python train.py --num_hidden_layers=8 --hidden_size=256 --num_attention_heads=2 --num_key_value_heads=2 --head_dim=64 --intermediate_size=704 --vocab_size=1024 --hidden_act="swiglu" --norm="rmsnorm" --norm_place="pre" --norm_eps=1e-05 --positions="rope" --rope_theta=10000.0 --rope_fraction=1.0 --qk_norm=false --attn_scale=0.125 --bias="none" --tie_word_embeddings=false --parallel_block=true --init="normal" --init_std_qkv=0.0471 --init_std_o=0.0 --init_std_up=0.0471 --init_std_down=0.0 --optimizer="muon_variant" --learning_rate=0.0019 --beta1=0.95 --weight_decay=0.039 --lr_head=0.00489 --max_grad_norm=2.0 --warmup_steps=200 --schedule="wsd" --decay_fraction=0.92 --decay_shape="linear" --final_lr_fraction=0.05 --batch_tokens=16384 --max_seq_len=2048 --doc_mask=true --train_tokens=168000000 --max_steps=10254 --dataset="wikipedia_en"
MLP neurons of a small language model. Each row is named by its layer, matrix (gate and up: input weights; down: output weights) and neuron, and shows model dimensions 0-95. Each number is 500 + 40 x the weight over its row's rms, rounded and kept within 0 to 999. Numbers have three digits each. A neuron's up and down rows have the sign that makes its largest values positive.
After each neuron's rows, "fires on" lists the tokens most often at its 100 highest values on Wikipedia text that the model never trained on. A number after a token or word is its count.

L2.gate666:484495460547501454407469471416505489521530482479513475513530478472500451496430468549530561461478516484453583468541553495435521527461480476538461478509459484564524472498402512477597500546480480430491453484457477518520595501498448444547511475504535513435444500455594508551524531493510494489
L2.up666:527509506471470461488548439502529512495524405492505473498540533520468537480546492474571524526502501558593562524445453432473550551482448514513487505543435497503508521508527540533474540496527550578497515414508440413495503482519488465502507414592516484432496478521493498490514465458558560531
L2.down666:516450501527445532497480492425488450507481432450508498490453538476527437518416464504523492483431498468550580520528467449543520519486461452607446433541478567539553556487443503464475572545437487507501449484449442545501469524535437535436424604475540500527479548528491482507501495467541541472
fires on: " in" 27, "ore" 11, "ent" 10, "ion" 10, "or" 9, "im" 9

L2.gate91:451479491468524572509575563453522523543571485527483482539484471520460512477456460474538478522544400508571431449465443474578446460479497456506554449432503621502433509491483493461530584511435465464519508539505432486464493438520495551466495498488542495488509516502514539435448561499479584576
L2.up91:490533526537466553518532544473441513492451504530488540555512492442501547460467493504493515506515465526512538514533536521493464475483519463614458439444463489548496554462523561508588496500519526533498534506496514516436431512578491570442467482506519516469526515510541520545598493481507612479
L2.down91:568517476540511493556437512508504457423480516450546507493440493497536546507481486492444473497512534475420543600523523486514520514467474552505476561544509419493547470501505522539521422458497543599487546559552501518487423533446481557490517522555505498477493504531508490537500424479505453453
fires on: "st" 15, "ace" 10, " the" 9, "ick" 8, "ate" 8

L2.gate277:523471474501408503503504489549444476521541482485512420470552530522386466474525520345530436541538514526528517504493444520472511425484526529450480532493536436501460511537574527450471473506455525475519419443473509542547485503481437561515501539498471495520493544424502527542512495548481482456
L2.up277:553481526451439477467495499468556457517516497463480510395510429562447569475549551545575453519521470553545441491466520467564526546593482505461490524582485466607548484502481460416529506461471504389489532457533494541473433520447538523522526495478449446469465490493536538453470526558499521490
L2.down277:490494551509513510523544527450557449451449576528483538498514429481603554523608479573462537584574414502487513498496532500483452496517557504506519487487487470471501479540503487556508554396482481499472533514561492533505477433513505464496451472497529461501454538482557508498482544548502500452
fires on: " him" 28, " act" 26, " film" 20, "ect" 10, " work" 5

L2.gate135:456422502508502455502469535559477441458505517487531494495486512485461540403501522482544488461516545534526543505525457445504532444502478528478503509458486566560537530534519544474545548510540480527467501501580584515505439506474563474512586459454487525534615442553433500544526544503509561491
L2.up135:476516507505417497462491487490462470518560573480510494530482505512521480485572467459581447445524540516543468486569479457464515498511586449444414533508439508546493478462460493538517514453491568510452571478490491474467512562429572401481492536475499511488504453486539502454475510468497499509
L2.down135:425538491479523558537485535474526517512434557412492520501492514517496516537564499463498513442566519504494496515570462381477465456435526472447530551532490469508463523545472494504461450461466477507439576529512509536545546452480560499505488509605529595461525450521584501479546490513539560542
fires on: "." 54, "ur" 11, "ik" 11, "k" 10, "\"" 4

L2.gate423:500496487530553529494511419475522542498528500505476495556488463460485452439430446471478539521463492539454512575483509518572559547533492600476409502485470528473481502471451456546464481468495473523473524511537451582486514504508547496523583547472543482475530402583457491435498482505472470528
L2.up423:497529493436472463514459550562566496509529444446480493475501504462432525458501460501514483463489473462517418518517570508565486495458492421469520531512538492454532541514511510556514473481466554424483419540481377413502511493521506466554517537483510489609537462555474521495466505437454463537
L2.down423:489433539451476473487532507486558462524495451487566553427428551466444500521439533513526469459468501472442500497452496546488431494463514464539490474534563461484443561518522514466510500491560454500431473591489468489473541508524466489520499488451479468473471520484476437496470448599484450535
fires on: "," 15, "ric" 13, "ics" 12, "on" 10, "av" 8

L2.gate660:556449520490453478472428412548470538568502472480532498505472482506485528543472534485463505509453547490412514506495476527495519420472483547439538508504422421469522416493474576510493514510578463507449484503562473562473464484497507555485518434545506480470511468521464514484516548568602507557
L2.up660:534545515456465566455476501514561477528417534531503501504572533528485517435503487470571528493458516491475491513471479499434473508507556509518454512495526556470487425505474483466426570502530525512524491545517567461549547540546543462463513421487486512532562590493556516567504488539477496515
L2.down660:560546444497470468500477492508504559516520552410443497486508492510482379506518527465563497480456510480536464504510526506479493479523474553486447503565482499500460454441429620488420517534542535503517510514440548521552515472559555520547587507511484498445530456526542486530539564450510534588
fires on: "r" 30, "ro" 27, "ff" 14, " Gr" 7, "ru" 5

L2.gate244:533555460466488552476481531463545537579462479545500486507529471494582460455511513465505487465455546528468422536533492540494562574520511487456497496464540440489410544479498496522504532526505445511508589477463497418465491459471430501519435418596458507518497495568465494465476501497483442518
L2.up244:498481461470555459519535525535492493459526445552467557501488495489457460471516503435573531527491474488547396588553582479476541482507482498519547471476552518483515518540478485489539468492603546456537533426505527446520463537496474467532484503463458494505510508532547501488535487534437473566
L2.down244:474529486514506469458477504488550544482473512525524553516515443633498504512518488505464524552481487443464488564474537540545483448553486494468515454458508486473463507575415522481545475486529585495422529464512487505491524510472582495399520509478494500509463503469482432465515491431452502454
fires on: ";" 24, "ess" 16, " of" 15, "ard" 10, "on" 9, " and" 8

L2.gate585:483503477454529521537535459463561517521555490538550465505503433496550548499600517482511554497499612448530534397501520550444468463484579487493494459509588502438457533408422480570497485530523517534449470509515519451491476487496502491492480454514451510492589543548482458495495487519479525557
L2.up585:470445550519489539542506483499564580529434457537518439496401536471533585545441513450548576488513569539583477516475521500465493510480505450581469531467540468440477499534515559448459487504543484478549491497467478454531470482581540481487442435509471495482547540547493441478526468528492526550
L2.down585:496472519458534494439435410561498467453502520541515487518529522509484528487565531462547566476508480533536482517475548500535469473528422509539428595479471414471499502537543486530511403517503495455460570498494463479512476491491498498525517517611486489501424519469564444478553484512476424515
fires on: "e" 25, "ear" 20, " under" 16, "ord" 5

L2.gate669:481502492520467421468482501455518501490574497472445543513447486516503548518481487512470506468538582567589534474449476466505507515477481467478556515448552499489561462502534505466588498438492473389505391436435524499497496480504466513515524498486494480499539457474543528530496480463446520555
L2.up669:478494547556539537529537520534447482519496473487451502489477425424552464433456530578543460497523438529507565488541506529457584498472546523439500443488565551429489411490501529504567545525551477550504512541491524389579502518538453501562507499595476423497554457477532503519501488466516528438
L2.down669:467448544559509597458499561485471484525402470539493494515440435398523444467462499582478500539525428476468510563498516569524511505544483525464479484552450512460403434437470509508477601503506444536467531583505473441580483559521532475507530472557464503516542505493508491495495509444499531425
fires on: "m" 28, "w" 21, "ial" 9, "ound" 8, " play" 8, "form" 8

L2.gate54:517539482511554455509499510510466496527489477433497426540468387536533552486450610454482501441543505486459539507501439500456493493506514523546425573468535518497552486591538478446517527509443469460455465499519528493503537565465474427495481555439468545559479516478460485459393469478446442532
L2.up54:446482592527517466533454486506522515527479529494527494533459425529554545574532553467457499442510436490502509472495547427501540472474492506506427530498556489569547534506507501550476536563487449467539487522464488508456558531535469496500492513517488507464453533452451527474458497471566495480
L2.down54:477468517534480519477448531463481516476487461540497582475482590543551523532588467488491475442524503495509462511486583501503529544468480510414516484542495453398466532512524492586450453520522495504561586542480491480518498437495470496496449472511558536470514508444529560515563513476495559454
fires on: "\n" 34, "ate" 14, "ce" 9, "g" 8, "b" 5

L2.gate602:507511538521489502511551438513462562444525511484450456502492438443535500568495501535456454523487483503456469505429543471514450481616500443515470476520426425519529481530495454515509416509467517504551436482445506444454506553494517459484460505551530474580507479534532535439463491509518435497
L2.up602:536525491578525452478474575465446479470437573536594479501437547506501557463596440478503460514488526507491456534529499510474519565531548477462471518499563518485509550516521460512467411524533429607496465524543547524460528497527478560466523461523476508548502543457542517545484414518538548509
L2.down602:454440518530474546507479548475541548545511472473458487450537471507526469469444469481504473476512484474497478478560491467503500530475489574421526533481514528472527405421511451454545547446476517432518535509490442503456552439463479474553502575495488503432471463435464457484452512498498541510
fires on: "ro" 15, "ith" 11, "b" 8, "j" 8, "du" 8

L2.gate451:474526490519462591507479466534482574476505573461396487495537489529525464446535533498564598514435446425504483469445497516495499437564522467453482463475523495510520491502491464440468505542457447484512488502538504458513500541550446529473524539434532427530569486532548507553459495504578474580
L2.up451:546527542512510486541548536538535454466536469456480485470561435483439576514510502523594495454528506409531548447544470442499549470453476477530548548508525453472504527515465543510474585516534496536482500418456477495474515552452493493496441472464480526523434522491457558553499584494473477455
L2.down451:531501438533473504488552468537460510510566477536501533536607455475468494408513455489525421516586515479474504473528539452580452530441529534500505501427515534496518543480560496507524478492396469439476524501504388489434484460445516474509502503522446510483437484464523436456480530539497463546
fires on: "b" 36, "ro" 17, "m" 14, "c" 8, "o" 6, "he" 4

L2.gate15:488504488514493448494526525460492533476474499448487488513504491428539508594536489453459458504555481431480504493459478538505539513517457551414504530493531502502445564462516482488510474549568474499462488515550458457467496491488458502566477509527539580468615454497489433487503518517505468619
L2.up15:482487566466487448474419495503553501480512528580462460465503525511498481505537598384571478490527515476587493502511462482493535527491524461525536458459487470521559559437516531563479500454576494519471498574505536531518443471489514479542418485460456508476511543529528502565479482440491484550
L2.down15:509458510470470514487515530495517406493584579538538505457501506486536507494505528518555553548484566502489525462465447548463498472522503550571434480502488509484497426528440448487443511473515493454428414473502482520464560590528526507535468510518557470540445491438532505506513523512442511469
fires on: "a" 18, "av" 16, "l" 15, "'" 11, "oll" 11, "ig" 6

L2.gate353:523558511412518512521502474472465460548526461468493471535520421480500526440522444512511527433549556496539439487501483526513482442492499502483506439490469435450567505443584510515527449520453457572455526544483510482546448575543495448620508514512447509503544481492466511538426453459434511513
L2.up353:462440523528551508507423544486474539453511505464523511572510539461449495510476533512478500439539537464494423524420484418575673519504536526579474504483535530493551505541526460561456540498461462466542438495463537485576528554450508538521514529446557469472549489452475492493520489508582466495
L2.down353:514541591549492501526389543497510523421463513549459502496487487459504450511494480474487472469488510446519541534448509530452525417468529548537503476547444461488449510567463457537479540513449461478462516478574451483525546494488516525477482477464449503516473498449500534535437577515525482430
fires on: "irst" 15, "le" 12, "ik" 10, "ven" 9, "ort" 8, "e" 8

L2.gate56:489490547517483469463544559472643498498558535477483537512431510428488518515508472496437472565554551489513467499489536509555551492546517491516551529407520469525558455449533573539470554558534443544503488494483494550515526555472515400454502509554511481479486529520550486428527516522460426481
L2.up56:503481473518474441489527465527489495526506476463540494541504574420525468544505531523449412539544587553535504466479440550554556459556544520451507506481525455531471407481383429521589503498468531487481544510492519471590612564519510548511449494550475486510484528464527542583512504430488451477
L2.down56:526458573549506518511511538469552497473540582559492540484528480466479568509565526542467504559481430481504527503459555361530490485458488536507486543472541493490492519529486531516411521528580492493535513530455524503499468566510519520532494502469439463526474479522548531434535482530545506427
fires on: "it" 24, "ic" 13, "up" 10, " sup" 10, "ct" 7, "ow" 7

L2.gate398:481441584537492449453492565540494443475524530526506465465512533470455552463377537467392515504555522493505496450531494446499487485524462472567485526488463509504544503553487483542489533508499465495542533475499558545418478444530460454502507433541527447506441548521528478451471472496479605495
L2.up398:564584488539490487516462516500437464511521539513564436519469507545475493438533490510448530476516559432526471490458507536525423518488447472480460481557491598506474560517513433522465425544559457478498508467492426467528488492499558456561474446426444514487499477453531503524537442486540518503
L2.down398:549507517564525479525498505477481474528467502488558500504524494519541510486602502485503524465573480385525491514455504485557494501539439489549499486559562490558452564478521439452496396498513536509527518591451475498474515493499508367512390511518452498520527510480519552537490526500484483509
fires on: " sup" 24, "f" 13, "ib" 12, "an" 12, "up" 9

L2.gate645:486484516503455482452472531569486456470549487514501553583471491546415554466398490513504462488461499617496454441521551513524445507480473450518530518498517496518483522585507480484386471470490545420480472414484529482424558501459537475479481530458473502576488552473541419532550515434561480502
L2.up645:541453531464582441486556563504520480448550474489483484454467474538504552484515505466508541508526580477511547428473473460511561465575593506519456441487523466553471574448593563455449566445526488513503544496532556547554438498432547490511460419526545534480466498559433507471447481510458401425
L2.down645:597517443511563409512491523499541514456513492503518489539513495519547473524545448528492583479538521542596497547560547531500507448493557463559538512445518456500483494486562544472463594477486489530589482488538568498522456510423496458558471503522475522518448555518485464495549526563523472481
fires on: "end" 18, "b" 17, "her" 15, "w" 12, "ess" 12, "g" 9

L2.gate384:577476526541569545505511484470501473429487455521507513540485485492501455448472464482583483520546523498524502521430410465405566536425490436470488495516498480550517495443426482480517458448474495594529583480519440460583512461511493472555502478531514504526476525494520519491472549565476504504
L2.up384:520554536495596502431450526479474484399519474491529487489477527486415464481491467565557515533521446517527464455487478529536458516464485472469520494464527452541542457535522543531480495382447459487477515539436504508479537495472501501564514489470510490520470542540544536511521513530553429495
L2.down384:531572548467453503479394557548464514471565480570454474552484517486491539483554490518458567491537441491531480496542520573557481587536502507497508494547542453483478400518554540534472459502551513417446495527422554576386549498474486520407502530467498520515518523521462464441507483464599502520
fires on: "le" 35, "e" 26, "d" 17, "19" 9

L2.gate472:449458509513487500510583509499494610501478495513523455488478503473484446503463511493520462465507494488416579583475495548485490530573522483492502551515437488458494462484564470606456486520481487491539504596491489566484514444537507565507451514562467523474514454552479490476497532517516489519
L2.up472:451457454452463532444503472543459402525481502526532555438474484477505476468530488513517463551484504462502426480511537537501503549480514496462513497544473458513565506509461453454409567457567484486452561531548533480551540456501471505502515491454470459473553534501469515477412468506513545553
L2.down472:472495504545476519509461459547509445468505529544550563458502493513539489430507483502497547484515552460513501501484519448487457488522490437465576378456496518633487569457500458520479520545574441438502578538538536481457546554461516536489539485532462497505553446489518511488484467488504522460
fires on: "y" 60, "o" 15, "il" 13, "e" 4

L2.gate309:483505564502563451517469461526499502570584524476489488475551468511473440439537489485464519549508514476497476521476481507480564450529515470420490528467497503448457544414553533557542453510537526571497502462552501489529598481557507560486488532549473562472516484546539474457545523502501525433
L2.up309:401525495501482485564548531485544568440506500469467473467521513508510537472507485463549463590496483535506495519521511480488560529546603455435448502455483502502516439446485488523485493455421475480524483470526471493575469528545441542476500462521533530473463505554524487545444508519522485500
L2.down309:575575538515514568510485567421505520440491459551590511489562487558473523590520519505520549483534472491521540563545515533496526484521474467505594495513540505486547560446507536501486490505542458525490506560365468501499487477495568479408456499467568538469541476480510551459477494553495528457
fires on: "form" 14, "th" 14, "ed" 14, "pt" 10, "ad" 9

L2.gate172:518533472585406516515510454483562512542477466482520427593493437515422532497491490493560503501454545511450529441543562480481508458433604459491563531487492505468532510429554492472530500517556506503426569515589530440561506472519476538484519433472436491494528584461523530494479513524579478528
L2.up172:512518511491557519474494450443526479498461458480582563495516444574460511511449483506511546513519538459476535495525524479497468529564600461579564492527465422390514472519506549485491528567479599559487511500511507464478453512474493474546442449491455509465505523531509488493481514584549513540
L2.down172:432533519481518491487393406500490546511527513531500524524494561499503513481499521521455512506570470480559491559496497527456465468627484527495486509568440527397393528563530478566470526493464546524486489447454504434462437543504478398541495507555558481562465469504552463531519523523441484509
fires on: "b" 72, "g" 10, "f" 6, "m" 4

L2.gate362:493497542453483516498467555548432545474470523509522514428458529555583518498495464488446505484495531499534421418474465485475452495443438499558461489537463531461466501578600505556441550490554495488469548506565447386448443436520423515496504486443523483455490479503502512456471493496502530453
L2.up362:531482586493513468470470426441457579516494488550479467469469557504552516529460408498429479451491524562440465424511414521496409538436485507479490512508424517542539512421520547509397500486542480485520501448494511517450464442535476481479512512476535512450513513513562517466468458457510447500
L2.down362:469580539569521523449504502486472555508467561513492508474533595553538487479499495497474487469486453528520444570417455464489379549380430501525559562580488490492501494485494537528453582453462432548554523538468527519567447470524516536538524512501544561416505554530534577510490492458515503614
fires on: "ous" 27, "ing" 24, "le" 24, "ure" 5, "ss" 5

L2.gate19:528480533532547528480525484464531529489521511507515501428511540548484476419563431494501538541509585426528500540392467549485480480499500517483526611482526585541544454482504438502465525467488495476494483524510462512458559460456506435451483511422476545591538497500498442567527464534491416515
L2.up19:517437541519465550484448555521508488505493581514430448481540577534617492556457498521530523546468504499495554429486510544461452494447475446476446498553462425486475535474538501493474476479519498509493522438568475479429501456499579521500521554465502451567470558562500550493504560518539420471
L2.down19:492433555514437519482518574538495482442539579534440495461576575579537499520454509518444490521510431521494525464552465467468418510401462499507490544562518452497479513473519494464515469479582502454552563429529539482449438479484612456516474516559563404475475544509502497511471525517449507448
fires on: "s" 33, "an" 24, "ive" 10, "ake" 6, "ad" 6, "out" 5

L2.gate616:458542511493534480451484531530385530511525526444485555501476560478476525525568490502528501476527532523446510472472510486507470469505482514507526541489505500452453452500589486468455534543478475452467505407512479510514576510487445476522498493423483533506489457462575552444581581527488509454
L2.up616:517556563499514523541533458486490527375552498516489434448397557567541501507502447500491479509548531521475551507534485460517464450516501452607543442560491506534508493516457489496525595485520504538527446507440533493540568535533466463530544546453497459521444519529546512544399507425526531521
L2.down616:462565503511512516513438484473504421489520521444455512479521512510517507445488522467575488550564547519570485463514476418560522512491498490521454461527528507415515509532462440516540504547481478548501585464538497423515465579536476469490451494533479540525458472546493566516459568541489499502
fires on: "ation" 19, "le" 18, "ision" 14, "ations" 9, "ut" 8

L2.gate639:537537418469519523532501544487474464489454476569512458474545544537449602526475513426567579462572519542516533491495533471509479535486539496528457524625513514497518508519489503487532583494544495537438436532474499478402503527498485451551519434477505498526479527525555441567484474504577545497
L2.up639:529512543489584466415460477505446445514461462506501495570484517566439524482493539500452569522453441462564470488434611531482492521434500492501504547523505478537493502572526529454478518493503502452415431452537445496412547504499498501550496468512533489516531493461539513492479492491465545544
L2.down639:525532576494547527407472530522429483488508469507520513583498422524469490515480474502442493514467477506468439478463521529547481436504498511466545463407519510524481517538474543469492481500494419397491522482526434569523562520510527532439462559527530473522510480434521616418491521566451502511
fires on: "way" 26, "ated" 19, "ouse" 15, "wn" 9, "'s" 6, "ley" 6

L2.gate606:558544570524495507459494508469431522519531528510515439489497645504522533514508494506538548396490432525462441486521379470489510504546454502519497442542505511469524510555505493448508475494480416448511543516453565527475512532502478441478486498445529498462489561500636476545523434524483529451
L2.up606:517532532468533555474476541500516482513591621466526505456425589570518474593400444501544426456499495509500484522522536522489514466463476419519560506523520486433468520490542442402528481547569444486455535510495550481504450441431479505476455519540487559503531500527507496479477458443544452466
L2.down606:486500500421546466557537500480592556502505570456525512481500541521510446556453499490491513486514493477521543520522515541503434551447450450504574503481532449436477522461560454470489476530535495473508557484499475467570440433441461553446484503615487534513563535487536472473519515438477539516
fires on: "ent" 27, "ing" 11, "al" 11, "iz" 6, "qu" 5

L2.gate350:489503533476507518521453477510500490476472484525512501475527457487476524494508508414485430508503524488537417498467467504530476557469513569507548488531488595563493556617488501533533556554540512505548459494509468519539484519526531529453477480535450460488421539496618430519540480494478520482
L2.up350:484497537477473478464493498439392545483546497524583528459514506473508530440496498557538485547512445526531498518442500432587476509437517564539547498553513476526488478501496498540501619511485539506530427584487451518512530538524486539515488443464463468525409503494507503514477519440534565480
L2.down350:468520488477483498471472521491484497481564528483451506513496451532507432492524495509567563489435532518522504488510487580538589477483475479535480509516448410457449471444462487557496523431471518475498490519463504491486485478490594444655528485464556570525447477521391583518446516521506474475
fires on: "up" 26, "ion" 12, "\n " 11, "os" 9, "r" 9, "C" 7

L2.gate550:468512579473507464510524495505441524484475494522481494424473476541409499450519544492451557544529567483486487464480439432522438525537475522529564473498450524506390546434494467494559517509490511481519516516479389500462446463503489517490532478453514522509555483525446504472598485569492587471
L2.up550:484489550553455462460517413563507491477476544530504514426517482500472516529429532484499504492515538504542511449506518535477482505418510553491477505513510494478440485505601551515517551481567520510518513530469467529438501436580497490387521552448503491506508528528501440535507496518510440479
L2.down550:510498570510550447487447491544539496517501529484504474436495544499476480581496525456494449502445574512514475443534526509543477523482454562498496537505442452475443493533505512543418501472511483484567497497501486467495536530526539528376571461510498485505520493548608492521476487501480492446
fires on: "t" 19, "ur" 19, "2" 13, "ou" 11, "rib" 11, "ang" 8

L2.gate422:354493553527585503517474530475460484491527557474457488463503537511552523440414489437451537426483478518531519483584491496533562495513521483494495510532531497488513485465454472510458487534498439459538466501532534507480560406552426576464463492524506426499473580502536517466485461510491497483
L2.up422:483505517490520512501457476503478580499499529467488426480505519527522493482476489488514517490498538508472582480538467534528480491472461461466515482546528496561511526524450467466500481500515452464526465516536619547502498408574522562472524490490454489488514505518524484468421554462517556506
L2.down422:513504498465467510477553475538507500486457425515431500477523584496491513526456464497443592476554564516462523536511504526459466514490541474541489530497475508502495416489565470459571489504443552538536553507448486449500568492518446466546460439513473459572484464457467527447473494407531489506
fires on: "al" 35, "ed" 18, "ist" 12, "ent" 11, "le" 5, "ous" 4

L2.gate368:529567501515482485490468454572542470551492524526452507457539498493492456445530463540559485436463526435558442522466470525489492470508511538492534561499499565546549442426419565484419469469553553542486438478435410523540462448438535505467490508549481599417534485442483513536525498563486440460
L2.up368:493546433513446542521518474571543506515537484513452455462520467563538433414531466551525459505560458474494559554490438478503467499528503509503513540519531539494466534457464496454527441468561506594465461434475404507478509527432543490496490430497528557467558453572460507503542460482453475536
L2.down368:549496447553545492523504506475496514478516517501487458483494420511575471492516476537446466512512467528401600566497463510473506531493514468488493484539530486409378490531567427495566470443500472538427561495466472488494526554499478488535496536578601527473541472532474483425530503488488503531
fires on: "ar" 21, "p" 18, "om" 12, "ph" 10, "al" 7, "an" 6

L2.gate647:516476480488488488475451495480502489520525538462479452517552541520545468538516493500615536532436471492535499571472423540540520479551499585524433474518496447504490560478402513426452522511488501458517536464540461467525582551511462496528470504565471536465480494503563497438433438535591548473
L2.up647:491519489527541470483508506534464502501427480489520447545542512529455535498543518556557561528474480471438494522493555577522541513514421506511532549469573463524428495434537551531545506472569530515477465489501526497543514472421535430506555506498523502644541538557501405493511522516530512498
L2.down647:499513500488532498510543513525497511506456512545503481491552506476503566466489521538543555539447469475472480514493548633504497513467428527548453519459565494582474463426533520503541518487518530524475420465540499524533509468401512462487543547468517496590555441563487414472530500503533487523
fires on: "se" 35, "ra" 25, "ir" 8, "." 5, "z" 5

L2.gate408:566556515486484577578549559565467489468424561491564516533498535452544522487594538564523532466480470515532480472490499596555490424554477490533516512490550487492457486497571532513489460500561492493515541479486452479497514500501517485577502427521536536501519581530515482560557523444466505498
L2.up408:461527482506534521439413483450519537521526512538445555522499557498451514415475517445513554425581541463530474537499541433446465600522507487468450552559454461506529493542496516435519479407448493549520564545542497484472502520542435390583561521479534477552519499443485461482466555485513450456
L2.down408:538499428460490532456406417460581474469486534490503489478532506585424543444520460496514545484455506496494437513527512433422511519474510487469508499555481442522493505608464459501566452400502447515515552509483463560540429521491493492483457543527516499493496478490491537491503466510553498515
fires on: " An" 23, "[" 20, "ay" 17, "ep" 7, "°" 5, "og" 4

L2.gate356:490448490509518488496437490418485465466485474519473474440467508542504509498526546489497492566508532518439535488483452492450537590516525455459532446557432441579419540520496450480481428469518545542562460540482476481478533486549536471483570537427559462472512536454509444460471514578457597521
L2.up356:408503502416514487463435480545491488429500543477578503465544510608424502468489510475486519518490481498465488469542534570514469506559549474559585470514453504558483468572494545442487529446574475494492479521483505542459505423458495484468538519579506513496525504512517477511493553531482499477
L2.down356:472541493486509494477520457582405420473430577484541524523559509532439504519450473463508538541446501547535457462584573523484419486497518500562535508445520548503505483548468575497506541484475422482493536497442535504451454462481462501501482507590534515536480461533430536566508467549533526487
fires on: "2" 30, "1" 17, "4" 15, "7" 11, "0" 7, "5" 5

L2.gate291:589534458543416571528553472531496532483513563551494502532430486489537386420559469492498479537462565531562430448527511487487527506459536487470496490504525508492494439442529488556585541488546519391541549571462569461515485466548511395482446508504473481508474528469511500559499478446531446520
L2.up291:455475550509459467455456516490508526545526467539498498458553583526516528487406543471431533528492531513516570547427507420475499566396478466489486537495528533529476443567460535475503491468591569506549513496550468502514496434593503444508490501497529481465501517526513515502549490537489479481
L2.down291:498488561536482545443445490463529436525487500500530507474568542523481478522464484472460506569494472435529515456534477499514528379465522484473500519598441516502471552503548499526551507541473545442410493488462507508479469552562503491503621478522485463493564426466484525455518547474461529465
fires on: "d" 30, "th" 23, "w" 12, "m" 12, "ad" 9, "cc" 7

L2.gate97:427526438524538506571494492531588571589516472502594498465503482520568492490520479563492513478555516502594449565543407458530505533498517497566422444486541484518461506453489432553521462561470513416497464469424415476458553521476491479548502467516490563504464515538505533554394452504508449544
L2.up97:481465539505460479495471492518555567556485484521475515586484502556540460515479432550454439475550479442597560529410525525452547486468492497536513477492498497534503469481449404524502471523534449487510442443424447474524511482482576455651489479477525575566467397493517469501460560469508466495
L2.down97:490540512503481455456464455521568478383470562573486507468474496496537418496421467524485541517517496496470513508515504518510495456537577490533499574453524532456480445514527576557483492497533441544536469511544509527582503480509521495603549498436506490434529441473517462426514544484476483432
fires on: "d" 46, " and" 7, "ut" 7, "ild" 7, "r" 6, "-" 4

L2.gate488:566516459482486452513516486504531478508576468555489510476485553580430467496507480482527492562458490492502461460434457481473471462564459459561461502502542503484513473483544506456569520527443568476520467495572453515538462536502396524419512551467551504508524554464543569437504502523521569472
L2.up488:473496459462458496563532360508496490510506522478469485541528516577571556485493524528571449528498502513527490565502507498546534449503481489462486530418463467529499547487523468453533532553504488516479502485466486495507473540443480506534565436502572501484517471486503489474474531542499487534
L2.down488:534518488489436538519514484502475542516520494504532486535505611466438557468537516558531483547461568555578526478472527511525455456506438490512462500492483548443508497424465525470538511472437496535550532511496454513497399522505509461493494495514606521497546464507463487440490514494475475454
fires on: "id" 26, "ar" 22, "able" 8, "al" 6, "h" 6, "d" 6

L2.gate674:512479482447471498493503553436507508533541516533457485549506514483532493491474512529469467455498447487518448507597487504449458521408416555533556487551550497462572465518538477548510541489421476449556511445446569529520455527502456474528504525510452452438540564522532500535428503484479458498
L2.up674:492465483524486469535575513467524492522455525506492470515536488522589439553478529501454523525480531557508472557501573544512501539516540555535499487539536511500483514467458506468464481499490495488617561530441515546539476497590488488466511470511527419518455493477546582508395462537489409561
L2.down674:519551468527483497446519587518485471515455446484547476453549493521474431538482562493512448461529532682497427466467578475566452506539588490485512519434526564488471496346372533541516473484504518477527509560514539526530530510564526601488406404449551460551444465513542519510480501507490521536
fires on: "ec" 21, " dis" 17, " her" 14, "ly" 7, "ar" 7

L2.gate517:445450491444454556461475395468451443496472523521464508528451413495507497481497529446506475478513489519457472494420430556581455452455516437539500478552510479469537521456512459480490454525492464491497478459398451506496541452494434515401474492442541612501589482449495501492451500451536463487
L2.up517:478538516506526482407440494600510517492532471444486488451477516502554507600489482556472510430500426486489509505457460510497426476524488460480415453473483426531466480548500571545505505446491516486522498489501550425462480462542519471576538520470481476490477517533538575487487552512543518494
L2.down517:538484502482566484501512501504479594558457507472466501526526563553475488537522453536467500439532483524520543572483473487447459495507439515569549523560537486450559535535527568498457484534556467463509522458438526548570450509500541462529593547439443559478498508467508508448466484414431495511
fires on: "ill" 18, "le" 12, "ld" 12, "y" 12, "ain" 10, "al" 6